{
  "d_mlp": 1024,
  "rope_base": 5240.0,
  "init_std_o": 0.0,
  "decay_fraction": 0.768
}
MLP neurons of a small language model. Each row is named by its layer, matrix (down: output weights) and neuron, and shows model dimensions 64-127. Each number is 128 + 32 x the weight over its row's rms, rounded and kept within 0 to 255.
After each neuron's rows, "fires before" lists the tokens most often just after its 100 highest values on Wikipedia text that the model never trained on.

L3.down708 [ 95 142 136 154  80  58  90  91 125 123 122 167 105 180 117  91  91 148 125 166  69 129 120 153 101  76 145  95 115 127  60  99 119 102 107 168 131  52 120 121  99 104 138 148 146 108 120 173 112  68  81 123  82  87 113  98 114 146  78 172 113 114  61 122]
fires before: "h", "e", "r", "om", "ur"

L3.down48 [207 144 155 157  96 117 135 169 134 117 101 129 141  77  83 139 149 114 117 121 165 108 164 158 133 131 104 135  77 137 117 156 106 132  92 148 158 129 136 119 134 149 110 129 137 122 141 175 138 105  65 123 119 158 123 178  82 118 149 146 127 159 106 104]
fires before: "t", "ia", " in", "g", "al"

L3.down546 [129 111  83  67 108 142 110 161 166 172 115 121 138 145 118 146  90 145 137 131 110 126 106 123 130 171  97 120 166 170 128 142 154 173  84 163 150 121 168  99 150 124 104 119 117 154 137 105 140 166 128 158 132  98 131 159 165 122 186  96 167 102 166 102]
fires before: "al", "ip", "ion", "im", "est", "r"

L3.down263 [148 121 185 122  73  95  94 134 125 109  83 104 124 159 101  91 120 226 143  89  86 168 138 160  82 112 101 162 102 174  97  85  98 137  52 115 126 103 158 120 170 151 140 134 126  97 122 149 209 101 109 127 144 103 130 183  91 121 142 122 167 125 185 105]
fires before: "r", "en", "n", "o", "a", "ion"

L3.down452 [135 131 207 159 118 135 110 106  92 155 137 158 161 177 147 115 105 110 134  41  91 132 123 163 201 135 152 151 122 152  90 120 114  71  90 136 131 134 129  73 188 179 133 121  62 151  87 107  97 136 111 172 195  89  94 131 110 143 141 208 135  81 184 170]
fires before: "p", "ic", "h", " to", "iv", "it"

L3.down302 [ 96 105 119 112 145  92 116 158 158 163 157 141 150 128 167  80 136 101 136 124 109 119 120 143 142  94  85 206 103 114 133 128 161 116 118 184 156  66 127 163 152  82 119 102 150 106 137 107 126 127 122  92 107 128 122 159 118 211 157 157 155 162 106 138]
fires before: "o", "i", "and", "m", "ar"

L3.down1015 [140 168 101 173 156  92 149 108 150 137  60 108 107 155 174 122 122 110 136 111 120 115 109 139  96 116  94 138  99  67 163 102 139 146 145  84 166  99  87 123 126 161 172 112 151 134  90 139 127 135 112 160 140 125 159 125 124 156  92  76 167  94 182  60]
fires before: "ember", "es", "ers", "n", "-"

L3.down753 [157 122 140  84 105 134 154 170 169 146 152 130 174 127 107 143 104 137 104  59  80 138 169 119  50 157 116 149 133 145 175  57  90 105 105 121  99 158 145 210 169 115 116 175  97 130 113 190 128 150 128  98 188 167 120  64 125 131 160  71 122 124 114 164]
fires before: ",", "f", "y", " of", "b", "ter"

L3.down845 [168 149  84 113  98  82 120 153 140 101 129 147  42 147 107 147 166 133  88 179 104 108 124 120 110 119 129  64 134 204 133 147 133 116  62  79 151 131 194 153 145 159 147 124 143 117 156 142  94 151  58 121 109 121 100  61  99 189  73 146 118 138 132 149]
fires before: "a", "es", "t"

L3.down20 [110 143 134 120 105 226 210 106 127 130 136  67  82 142  57  92 131 134 144 128 138 107 129 144  92 119 147 117 111  98 117  95 123 172 193 166 101 140 119 138 141 129 161  88 144 104 140  95 142 172  95 137  97 118 138 131 156 126 142  87 105 101 161 156]
fires before: "er", "l", "le", "t", "h", "ic"

L3.down340 [118 144  59 148 149 179  47 136 155  91 145 105 113 128  87 127  54 181 124 181 134 114 167  47 127 173 119 145  95 161 128 110 152 148 153 134 128 135 106 123 128 126 168 123 127 147  86 119 134  67  97 133 126 140 152 141 145 149 159 106  50 129 158  85]
fires before: "ic", "an", "e", "c"

L3.down870 [141 110 125 133  74  69 115 158 116 102 130 102 173 104 118 147 137 147 145 100 152 131 143 154 134 109  79 137 124 121 130 177 224 141  89 161 175 202 122  99 168  96 103 107 100  87  91 122 107 144 124  97 139 176 130 129 118 120 194 217 150 109 125 180]
fires before: "h", "ear", "ou", " the", "n", "ard"

L3.down549 [204 114 108  81  92  95 172  51 144  51 114 159 110 145 157 135 171 182 133 115 133 196 143 157 162 161 162 149  54 160 164 136 123  65 137 100 165 161  69 155 117 136 149 118 171  90 127  90 143 154  98 143 136 120 132  65 121 128 124 111 131 155  97  90]
fires before: "t", "a", "l", "==", "n", "as"

L3.down605 [122 133 136  81 147 156  84  62 100 150 129  81 105 132 134 116 151 118  99 166  58 150 134  93 141  78 157 143 152 143 112 150 128 115 113 153 108 143  72  79 161 163 114  85 105 121 148 141 183 153 124 114 137 153 132 135 179 139 188  70 148 107 135 137]
fires before: "l", "e", "le", "s", "k"

L3.down679 [132  72 130 171 134  65 142 129 121  94  91 189 165 124 167 139  97 212 114 130 108 104 114 103 141 148 123  98 166  75  65 148  93 169 121 149  99 109  88 128 182  82 152  69  95 135 187 162 108 113 232 100 183 163 145 143  91 137  78 213 123  75 144 105]
fires before: "er", "t", "n", "i", "u", "."

L3.down838 [ 77 187 112 164 151 110 148 125 180 168  89 181 173 149 123 107 135 157 179 132 107 158 136 130 148 155 125 106 170 165 191 100 136 111 129  70  97 175 132 166 155  69 173 125  82 129  97 123 130 172  94 100  90 137 107 127 129 167 181  77 156 200 102  80]
fires before: "h", "en", " a", " the", "ing"

L3.down255 [116 119  92 134 112 102 145 125 109 151 118 116 111 111  95 120  98 121 141  93 172 144 140 160 146 136 171 190 111 205 100 134 131 154 126 122 131 134 145 160 106  45 111 149  89 109 149  89 111 118  90 116 148 161  71 138 155 160  90 129 130  89 163 186]
fires before: "t", "am", "e", "in", "ag", "A"

L3.down395 [ 87 156 134  95 150 176 131 126 165 144 153 142 148  88 131 181 102 155  88 142 128 116  79 140 169 105  98 123 106 139 153  81  91 161 128 144  99  98 147  78 142 149 188 139 217 138 154 125 112 172 107 111 146 119 109 128 129 122 118 155  83  72 120 174]
fires before: "le", ":", " in", "d", "r", " of"

L3.down601 [138 119  79 158 121 156 146 136 145 146  98 148 110 148 134  97  85 115  97 126 150 109 159 151 174 115 158 191 177 107 175  85 155  93  95  89 105 105  97 139 106 128 132 115 124 136 132 114  66  95 118 117 169 122 105 156 128 153  95 167 118 142 125 198]
fires before: "i", "ord", "e", "ad", "iv", "ol"

L3.down520 [171 134 152 109  65  69 140 152 137  82 154 185 136 147 154 148 130 131 169 166 133 136 149 118 161 117 137 130  89 107 123 123 134 146 131 117 102 159 133 121  86 139  80 174  90  70 105 117 175 165  63 121 121 138 163 118 102 162 105  82 114 103 104 124]
fires before: "l", "id", "r", "ial", "er", "s"

L3.down64 [106 132 105 174 119 101  81 177  92 149 139 167  99 108 102  95 157 181 157 145 143 149  86 118 170 125  50 127  70 163 121 161  81 175 152  94 150 124 123 148 108 133 154 101  92 161 100 134 130 124 114 122 120 159 116 103 130  87 106 135 153  82 147  71]
fires before: "en", "or", "er", " a", " the"

L3.down486 [169 100 130 103 139 122  74 108 126  87 111 144 127 155 145  96 139 143 157 157 133  76  99 137  50 173  82  74 129 134  99 132 102 170 113 114 128  96 136  92 118 151 116  95 134  78  31 158  92 118 192 127 122 128 146 190 143  69  87 111  86 137 119 103]
fires before: "t", "ld", "p", " in", "th"

L3.down279 [104 168  81 156  97 178 142 139 153 117 188 125  96 150  90 136 117 129 101  66 101 154 156 141  86 142 188 109 121 139  98 105 138 103 134 122  82 172 124 193 117 121 108 105 131 138 104 132 129 105 113 167 133  78 132 112  95 162  93 110  86 144 151 112]
fires before: "a", "ame", "ond", "h", "ap"

L3.down47 [128 174 109 168  75 142 163 130 143 135 173 103 173  94 169 113  74 128 108 136 130 174 166  68 139 140  98 102  90 123  96 158 132 142  95 117 149 102 140 150 112 148 149 129 104  77  97 112 121 127 105 164 150  64 114 156 164  85  76 148 137 153 132 151]
fires before: "ric", "w", "ri", "C", "in", "is"

L3.down256 [127 101 110 140 169 121 116 171  92 104 143 120 126 161 156 151 142 117 182 134  77 138 131 128 116 105 130 145 125 150 151  61 109 193 107 142  91 173  76 125 137 168 166 153 194  98  63 127 133 156 137  98 173 132 175  85 116 113  90 196  99  90 153 104]
fires before: "ch", "k", "i", "s", "ri", "c"

L3.down503 [168  94 188 130 122 103 158 118 165  94 126 138 111 151 168  92 134 122 181 127 102  79 145 161 189 159 141 182  94 103 100 167 161  68  90 123 133 141 191 151  99 136  61 129 165 136 103 150 119 102 139 155  82 130  83 138  87 144 133 120 140 153 132 152]
fires before: "\n\n", "\n", "s", " in"

L3.down192 [122 132 131  79  61 158 167  51 152 122 156 117 169  88  97  72 144 135 166 142 159 167 108 138  84 126 106 102 105 128 139 109 108 101 163  83  82 108 110 123 152 151  72  55 155 152 190 147 118 104 103 103 122 169 124 109 148 120  76 104 148 132 104 208]
fires before: "e", "i", "el", "h", "en", "N"

L3.down241 [102  87 138 184 198 133 139 136 124 180 106 148 112  98 179 168 138  89 110 136 101 157 122 145 116  97 102 186 132 168 153 137 120  96 121  65 138 188 134 103 109 183 115 140 135 107 158 140 170 148 185 189 112 142 186 137 104 166 139 120 123  96 155 147]
fires before: "u", "ember", "e"

L3.down262 [ 72 147  97  87 163 116  99 104 113  78 127 145 163 129 101 103  90 133 154  96 118 143 110 158 165 166 102  92 153 110 132 120  95 155 144 116 143 118 143 123 129 120 104 183 133  78 133  94  96 143 162 113 155  94 188 115 119  80 130 111 126 157 147 109]
fires before: "t", "ed", "ar", "c", "l", "in"

L3.down412 [ 87 114 161  75 117 131 171 124 100  81 184 134 140 115 109 158  72 100 112  83  61 144 126 137 150  59 133 109  47  93 148 158 155 147 144 128 196 121 147 140  72 131 138 125  73 124 116 123 171 124 153 148 104 126 160 103 140 131 153 142 135 112 131  91]
fires before: "d", "or", "a", "it", "s", "n"

L3.down604 [114 114 161 122 164 114 123  72 121 160 154  97  96 113  95  88 173 128 126 150  78 138 118 120 153  79  75 119  55 137 142  93 139 141 114 138  87 168  97 124  96 121  98  40 107 149 131 113 171 125 146 128 170 102 126  84 163 175 103 117 136 139 144 116]
fires before: " |", "–", ",", ".", " J", " the"

L3.down375 [142  83  71 138  89 105 119 128  87  85 124 120 138  69 115 128 106 130 105 125 181 110 126 178 158 133 128 125 107 208 141 149 128  99  74 104 106 161 128 113  79 117 111  61 138 188 217 115  97  99 144 116 155  86 117 134 170 116 129 173  60 145 104 161]
fires before: "e", "-", "ing", "es", "er"

L3.down914 [122 108 125  78 123 113 148  91 101 126 160  98 181 138 112  96 116  74 105 144 124 112 129  98 199 140 109 117 125 112 108  83 138 131 105  80 101 101 115 121  62 173  48 140 128 146  53 125 105 197 139  76 121  97 116 164 164  87  45 158 120  86 121 103]
fires before: "it", "ic", "y", "ice", " in"

L3.down675 [146 111  90 130  82  97  94 179 177 123 144 165 111 126 112 155 137 141 129 120 175  97 166 148 123 131 159 149  94 124  80  93 117 111 113 175  57 152 149 138 116 123 195  96 149  81 125 104 144 147  80 156 117  95  90 144  98  98 137 107 153  68 119 185]
fires before: "e", "ed", "es", "ion", "p", " |"

L3.down389 [115 126 119 145 156  84 181 122 184 118 136 125 107 154 124  79 139 143 149 150  86 188 120 142 177 143 109 144 106 158 128 148 118 150  95 125 137 115 159 184 101 133 149  67  85  23 150 103 185 123 144 121 147  97 162 130 144 101  91  97 131 126 170  98]
fires before: "p", "id", "a", ":", "es", "y"

L3.down825 [145 110  87  87  90 117 177 131 126 193  78 194 153  89  99 128 138 136 164 117 165 109 178 104  88 163 116 172 116 114 143 121 149 123 146 146 127 160 150 124  82 135 148 170 109 143 175  95 133  91  97 126 155 105 128  98 172  88 137 141 146 130 102 146]
fires before: " ", ",", "\n", "ul", " of", " with"

L3.down493 [149  87 126 136 110  77  94 160 118  70 100 214 121 153 169 155 166  93 137 143  97 141 129  93  41  87 111 120 150 136 163 117  96 154 125 146 157  66 111  80 119 152 131  88  64 183 149 129 113 158 101 139 116 136 189 198 160  86  99 106 135 151  96 119]
fires before: "al", "est", "es", "ed", "i"

L3.down196 [ 93 130  79  76 116  93  85 152 137  92 185 130 115 177  74  70  64 151 106  76 116 114 151  85 171  72 153  65 135 167 126 145  70 152 156 132 145 114 143 145 138 116  79 151 161  86 131  93  53 181 177 126 130 120 131 172 158  82 101 124  96 129  86  87]
fires before: "ect", "ec", "e", "im", "b", "or"

L3.down99 [ 79 159 173 129  98  81 150 149 103 135 107 107 152  91 117 131 107 155 141 118  99 166  91 125 137 128 197 112 130 119 165 119 105 113 107 145 116  86 139 128 151 143  78  89 132 197 131 175 134 100 116 102 116 173 162 102  72 182 151 112 117 111 136 132]
fires before: "n", "t", "ist", "r", "i", "k"

L3.down145 [142 129  72 105  94  99 151  96 166 125 141 106 138 134 121  92 133 202 111 137 142 130 173 145 162 146  76 176 108 149 136 105 162  90 121 151 124 148 141 115 124 127 113 173 197  96 127 141 108 124 120 150  54  90 131 133 202 136  86 154  77 117 108 163]
fires before: "er", "n", "c", "e", "i", "ry"

L3.down240 [141 103 145  56 147 113 131 181 127  91 126 104 107  97  81 186 127 170 153  81 122 123 216 171 127 117 128 159 111 142 167 136 167 174  64 112 114 138  92 122 141 181 129 111 130 149 145 138  92 143 145 126 170 123 169 149 144 170 123 139 133 164 102 170]
fires before: "i", "a", "ed", "oc", "f"

L3.down527 [ 95  78  84  90  97 141  81  96  96 128 132 113 131 173 155 183 194 126 127 111 148 147 186 122 144 169  97 153 134  90 169 154 116 115 164 169  88 107 118 102 176  79 117 159 109  81 156 127 169  64 118 147 121 132 110  94  93 147 121  92 125  50  91  75]
fires before: "s", "ers", "ist", " –", " by", "ran"

L3.down541 [138 104 114 128 100 131 146  88 133 173 150 166 144  97 132 149 140  93 117 100 155 139 155 119 135 160 128 124 101 134  99 193 183  64 140 160 154 139 147 111 121  77 124  93  44 113 130 110  93  71 107 112 160 161 135 153 163  99 140 135 173 128 148  62]
fires before: " ", " the", " a", "it", "in", " J"

L3.down821 [114  81  82 150 163 127 161 145 122 133 157 163 136 125 134 133  93 133 150 133 146 151 162  83  93 101 161  77  64 110 188 158  99 101 123  67 148 125 138  69 154 110 111 108 144 121 135 112  98 140 168 168  72 180 168 140 178 155  59 112  53 138  94 141]
fires before: "p", "t", "amp", "ist", "per"

L3.down836 [ 91 136  89 147  89  73 203 172 176 109 106 131 118 183 167  91 115 142  78 150 107 125 141  87 110 109  92  72  91 171 135 131 125 180 114 165 152 158 139 116 111  91 121 135  85  93 163 162  62 129 151 175 113 163 178  96 106 136  92 156 105 160  95 103]
fires before: "e", "ia", "i", "on", "al", "et"

L3.down173 [ 86 125  97  77 141  60  77  87 106 191 120 159 124 157 101 110 154 164 125 139  91 125 104 219 139 139 187 143  88 134 174 125 115  97 159  96  94 127 149 142 106 144 168 147 198  94 149  67 150  79 143 114  83 123 184 132 114  99 133  75  86 153 158 107]
fires before: " a", " the", " an", " p", " on", " to"

L3.down735 [132 119 125 153 116 127 131  99 146 185  63 103  94 132 131 169 135 105 137 103 147 109 140 122 151  59 105 141  80 194 146 165 143  88 129 118 116 208 150  77 101  96  81 139 102 164 100 160 154 144 133 177 122 138 105 142 116  97  81 147 131 126  81  76]
fires before: "ary", "al", "ed"

L3.down18 [129 159 147  92 133 146 144 121 116 150  87  91   8 125  99 102 137 106 143 113  55 122 111 106 179 122 114  98 139  52 121 172 149  84 112 100 145 124 119 143 124 105 106 149 135 129  90 124  97 111 161 114 124 121 160 133 105 155 120 145 153 152 179 163]
fires before: "b", "c", "t", "z"

L3.down430 [105 125 110 146 126 116 171 131 149 101 116 156 152  95 129  93 105 212 151 113 114 159 178 176 148  99 181 167 129 134 134  94 126 110 114  76  58 146 145 158 107 105 138 145 117 108 128 103 153 104 150 121 152 131  74  84 146 152 142 117 136  70 122  73]
fires before: "n", "en", "t", "ry", "r", "d"

L3.down677 [171 127 124 111  83 204 136 112 139 152 171 129 150 120  95  88  96 127 156 165 140  48  80 131 132 187  90  54  87  95 126 184  92 171 105 159  86 125  69 141  68 125 137 125 125 150 115 159 106 145  98 144 125  61 161 182 154 191 132 107 135 115  72 119]
fires before: "h", ":", " as", "e", "p", " s"

L3.down455 [126 169 132 133 167 120 135 149 108  93  94 128 148 137 102 207 128 134 137 129  95 157 106 111 157 110  97 106 101 149 170 154 107 135 102 104  78 102 152  88 122 116 151  62  81 145  93  33  74 186 141  64 129 137 130 194 116 101 157  70 123 184 121 174]
fires before: "ed", "e", "t", "p", "it", "amp"

L3.down757 [140  74  99 159 141 138 162  99  90 108 146 103 208 138 158 173 217 110 169 128 113 137  63 134 192 159 148 146 185  68  76 138  60 113 135 152  85 153 148 148 172 119 127 142 194 153 165 111 131 122 109 108 153 157  86  71 131 149 108 109  92 159 190  97]
fires before: ",", " the", " he", " s", "e"

L3.down934 [131 129  77 118 111 164 113  82  78 112 143 153 114 131 133 114 120 146 151 100  80 166 129 161 142 116 158 142 154 139 172 127 129 158 119 132 126 111 150 131 146 144 112 109 143 165 120 171 179 117  58 124 157 205 124 122 152 179 167 158  70 185  61 146]
fires before: "al", "ul", "ation", "ed", "ip", "on"

L3.down292 [ 92 120 121  77 140 152 179 122 114 153 107 143 111 112 147 102 134 165 121 175 197 131 138 124 133 164  76 168 118 111 146 121 128  92 150  99 107 124 103 153 178 103 143 150 150  69 143 168 107 185 123  97 111 179 161 131 189 196 102  85 135  91  92 123]
fires before: "le", "ian", "l", "o", " v"

L3.down466 [132 150  93 171 147 129  54 151 121 103  95  52  81 172 108 178  98 125 125 118 138 125 138 154  71 100 130 126  86 153  91 103 107  72 119 175 149  81 103 106 130 128 116  90 108 105 130 117 123 171 134 104 133  83 184 126 159 168 128 136 101 116  93 127]
fires before: "e", "id", "\n\n", "ing", "ed", ":"

L3.down504 [ 76 105 125 144 168 170 125 132 158  99 157 156 142 165 123 107  90 126  85 141 103 130  87 115 133 124 132 158  89 120 144 122 174 127  90 135 137  97 170 124 141 100 138 174 122 126 109 164 163  84 128 110 180 133 124 119 129 119 146 100  84 124 110 135]
fires before: "t", "it", "d", "ub", "o", "b"

L3.down59 [124 126 133 142 140  82  42 136 150 136 151  98  93 105 101 118 164 152 157 119 155 191 129 123 158 110 116 110 104 121 149 124 123 189  73 126 116 140 130 100 147 171 181 108 163 123 104 159 136 108 172 163 144 147 133 119 128 120 133 177 128 128 142 119]
fires before: "ational", "er", "g", "ect", ":", "om"

L3.down162 [126 164 146 127 130  97 119 121 118 149 178 105 125 146  37 102 174 139 162  97 148 127 113 153 171 112 107 125 120 169 138 108 188 207 198 128 107 123 100 158 100  80 156 103 106 160 128 115  89 129 171 185 124  98  84 109 122 168 121 170 130 133  62  85]
fires before: "i", "ur", "or", "o", "ich", "ord"

L3.down884 [104 156  66 127 134 159 126 127 119 135 165 133 125  95  93 133 106 153 170 117 175 143  88 148 108 203 173 117 136 169 124 152 153 128  81 139 149 138 133  95 141 174 149 132 138 108 139 110  92 137 113 103  92 176  68 137 123 137 146 136  78  96 162 127]
fires before: "=", "d", "/", ":", "D", "-"

L3.down623 [138 143 141 138  92 121  93 149 137 140 155 214 180 174 116 127 122 120  86 133  98 148 105 175 144 122 113 140  78 146 144 101 117 103  91  94 110 128 105 166 144 120 107 170 107 136 103  85 103 175 133 179  56 134 134 159 182  87 113 142 156 134 142 124]
fires before: "d", "ro", "i", "y", "n", "b"

L3.down633 [138 154 139  93  99 111 107 194 124 110  99 123 143  94 165 178 162 133 106 114  83 137 181 132 120 147 118 156 134 186 107 136 126 149 132 103  76 140  87 140 153 106  67 110 115 119 147 141 128  98 103 100 122  92 147 172 166  96 184 144 156 189 116 119]
fires before: "ent", "en", "id", "p", "e", "ed"

L3.down208 [ 57 146 217 122 161 122 198 189 141 170 124 150 164 116 155 161 129  92  87 122 100 135 142 170 137  98  54 169 127 175 126  63 158 152 110 147 130  72 168  82 144 134 165 108 123 103 100 180 138 157 139 162 123 152  99  97 135  90 105 104 135 110 142 124]
fires before: " ", ",", " in", " on", "-", ":"

L3.down109 [136 145 138 155 112 119 116 109 161 139 149 148 175  93 115 144 119 130  81 107 104 138  96 161 159 125 141 140 142 111 118  97 170 114 102 124 159 126 139 116 145 128 135 146 156  80 166 152  99  86 146 148 110 200 158 111 129 160 146  80 155 135 165 119]
fires before: "o", " in", "d", "ol", "h", " "

L3.down282 [164 118 174 164 112 118 110 151 119 169 165 163 106 122 108 151 101  90 157 154  92 136 154 165 139 149 142 134  78 140 145 145 115 191 165 118 116 134 105 129 180 186 116 123 104 123 115 111 156  76 188 114 122 103 149 106 134 115  89 177 168 106 115 165]
fires before: "ic", "ive", "s", "or", "i", "h"

L3.down866 [118 100 141 138  68 123 126 164 152 109 153 108 140 138 144 163 170 114 177 178 167 101 139 116 146 153  92 112 119 158 131 107 125 129  95 168 114  97 161 149  82 155 131 107  98 128 130 160  87 137 132 159 107 114 122  55 145  81 120 164 164  99  82 159]
fires before: "n", "ess", "ard", "ay", "ion"

L3.down107 [139 186 173  91 153 127 118 109  93 115 143 133  84 120 200 113 150 139 118 115 142 124 142 112 151 113 122 128 131  94 102 139 120  67 130 144 122 124 120 115  91 172 132  83 169  74 137 159  87 125  86 183  94  88  89 109 127  94 147 124 163 166  42 132]
fires before: "h", "e", "y", "ive", "on", "g"

L3.down535 [164 108 112 140 109 140 113 145 159 113 100 190 157 142  85 193 110 159 152  85  91 143 160  71 122  85 195 144 127 177 132 155 105 105 102 155 128 187  94 136 109 109  78 178 165 109 140 132 156 128 106 168 162  85 112 175  82 156 128 181 218  78 134 115]
fires before: "ch", "c", "ud", "ce", " St", "an"

L3.down547 [107 119 140 147 129 160 115 148 100 177 115 164  57 129 112 114 110 116 152 144 116 123  76 137  99 166 106 105 151 154 143 149 162 116 151 126 116 153 144  56 163 130 140 158 116 110 152 136 160 126 134 140  52 108 136 139 109 127 137 141 135 134 163 138]
fires before: "\n", "\n\n", "ame", "r", "a"

L3.down294 [133 163 143  81 125 165 136 146 174 148 108 136 120  92 126  60 112 128 110 140 137  72 161 137 155  92 138 128 151 149  78 132  96 169 160 165 159 158 206 168  97  99 110 144  92  80 132 159 136  71 193  87 136 106  88 131  87 129  53 135 118  73 141 137]
fires before: "e", "l", "ion", "le", "i", "od"

L3.down925 [126 112 166 160 140 142 157  75 124 161 101  82 125 146 139 181 159 104 162 144 147 118  95 179 125 134 131 229 153 133 131 178 116 133  62  71 144 133 160 120 154  68 149  81 122 164 131 154  89 160  63  73 122  79 158 130 116  75 141  80 109 109 146 144]
fires before: "5", "3", "6", "}", "4", ","

L3.down587 [142 138 113 158 108 112 138 137 141 131 156 118 105 142 178 118 149 100 140 156 174  80 134 156 138 104  94 102 160 136 169 110  89 128 102 123  89 123  88 141 157 141 127 140  96  98 139 122 145 174 133 111 234 106  84 130 110 126 102  57 169 127 113  86]
fires before: ",", ".", " and", ".\n\n", " to"

L3.down443 [128 131  78 127 147 114 142 130 159 134 149  68 171 154 137  86 130 111 124 110  96 171 131  89  84 107 159  85 105 121 125 111 111 100  75 113 132 139 128  87 112 115 139 152 101 106 179 130 136 103  58  27 150 117 106 124 161 119 146 172 145 140 108 166]
fires before: "ed", " as", "ing", "ation", "s", "e"

L3.down228 [141  86 145 111 159 127 131 147 159 130 114 148 153 155 152  46 122  91 164 136 123  99  99  91 178  89 197 179 194 104 123 178 145  61 132 178 153  81 132 125 160 109 147 120  81  82 167  78 116 116 124 116 158  72 152 142 133 110  87 147 130 127 147 138]
fires before: " ", " the", " J", " a"

L3.down203 [143 173 131 109 128 118 143  96  84  79 142 117 132 112 149 126 200 112 115 149 136 104 109 120 143 132 101 116 113 152 104 182  94 132 115 167 100 121 152 160  84 150  98 113 139  92 180 101 104 168 133 105 195 112 148  84 102 174 125 154  91 188 134 121]
fires before: " The", " He", " In", " A", " Th", " I"

L3.down639 [123 157 171 140 108 158 104 115 124 124 142 102 149 174 115  98 114 117  98 163 173  98 111 166 101 116 149 141 158 145 140 146 127 123  88 117  87 132 120 159 110 115 135 139 167 150 113  96 164 142 143 125 160 141 167  74  78 184 126 146 144 143  77  76]
fires before: "on", "ing", "en", "ed"

L3.down797 [156 171 154 168 113 121  96 134  78 145 180 107 148 101 144 104 133  65 110 120 111 143 118 139 186 122 167 165 169 133  80  95  74 172  82 137 168  74 113  93 112  82 141 165 165  84 116 137  59 179 112 152  91 134 108 102  85 106 164 174 128 144 148 155]
fires before: "e", "own", "on", "a", "ow", ","

L3.down314 [130 153 110 139  58 107 130 134 141 102 129 106 105 152 134  65  77 114 124 122 110 135  80  80  81 147 123 136 107 143 125 102 122 135  91 170 128 147 137 159 159 122 136 121 169 123 120 161 175 128 123 136 120 185 113 140  85 116 158 185 127 179 174 132]
fires before: "i", "e", "ia", "il", "ate", "ent"

L3.down730 [133 179 151 117 113 105  72 159  87 147 145  50 130 100 161 108 162 120 126 185 146 141 138 124 159 171 108 107 138  97 140 100  87 114 152 161 131 151 160 146 128 127 136 121 133  97 162 157 149 122 135  92 105  78  90 114 128 144  97 138 154 126 120 115]
fires before: "ec", "a", "C", "on", "er", "ort"

L3.down387 [ 95  94 176 160 156 154 170 106 148 145 139 128 123 136 145  99 131 102 153  65 132 150  92 135 111  97  91 138 211 137 125 133 113 163 134  86 128 116 150  92  82 140 160 186 117 136 160  93  94 158 164 133  34 121 135  45 168  78  95 128  97 170 145 137]
fires before: "\n\n", "\n", "h", " ", " is"

L3.down58 [131 136 147  86 226 119  71 156 173 195 110  81 162 155  98  96 107  76  74  63 105 167  99  99 125  91 165 136 141 102  88 177 150 152 105 172 125 148  86 142 134 123  88  71 180 109 136 126 161 167 104  66 138  63  85 136 127 137 103 145 132 140 159 119]
fires before: "l", "s", "r", "j"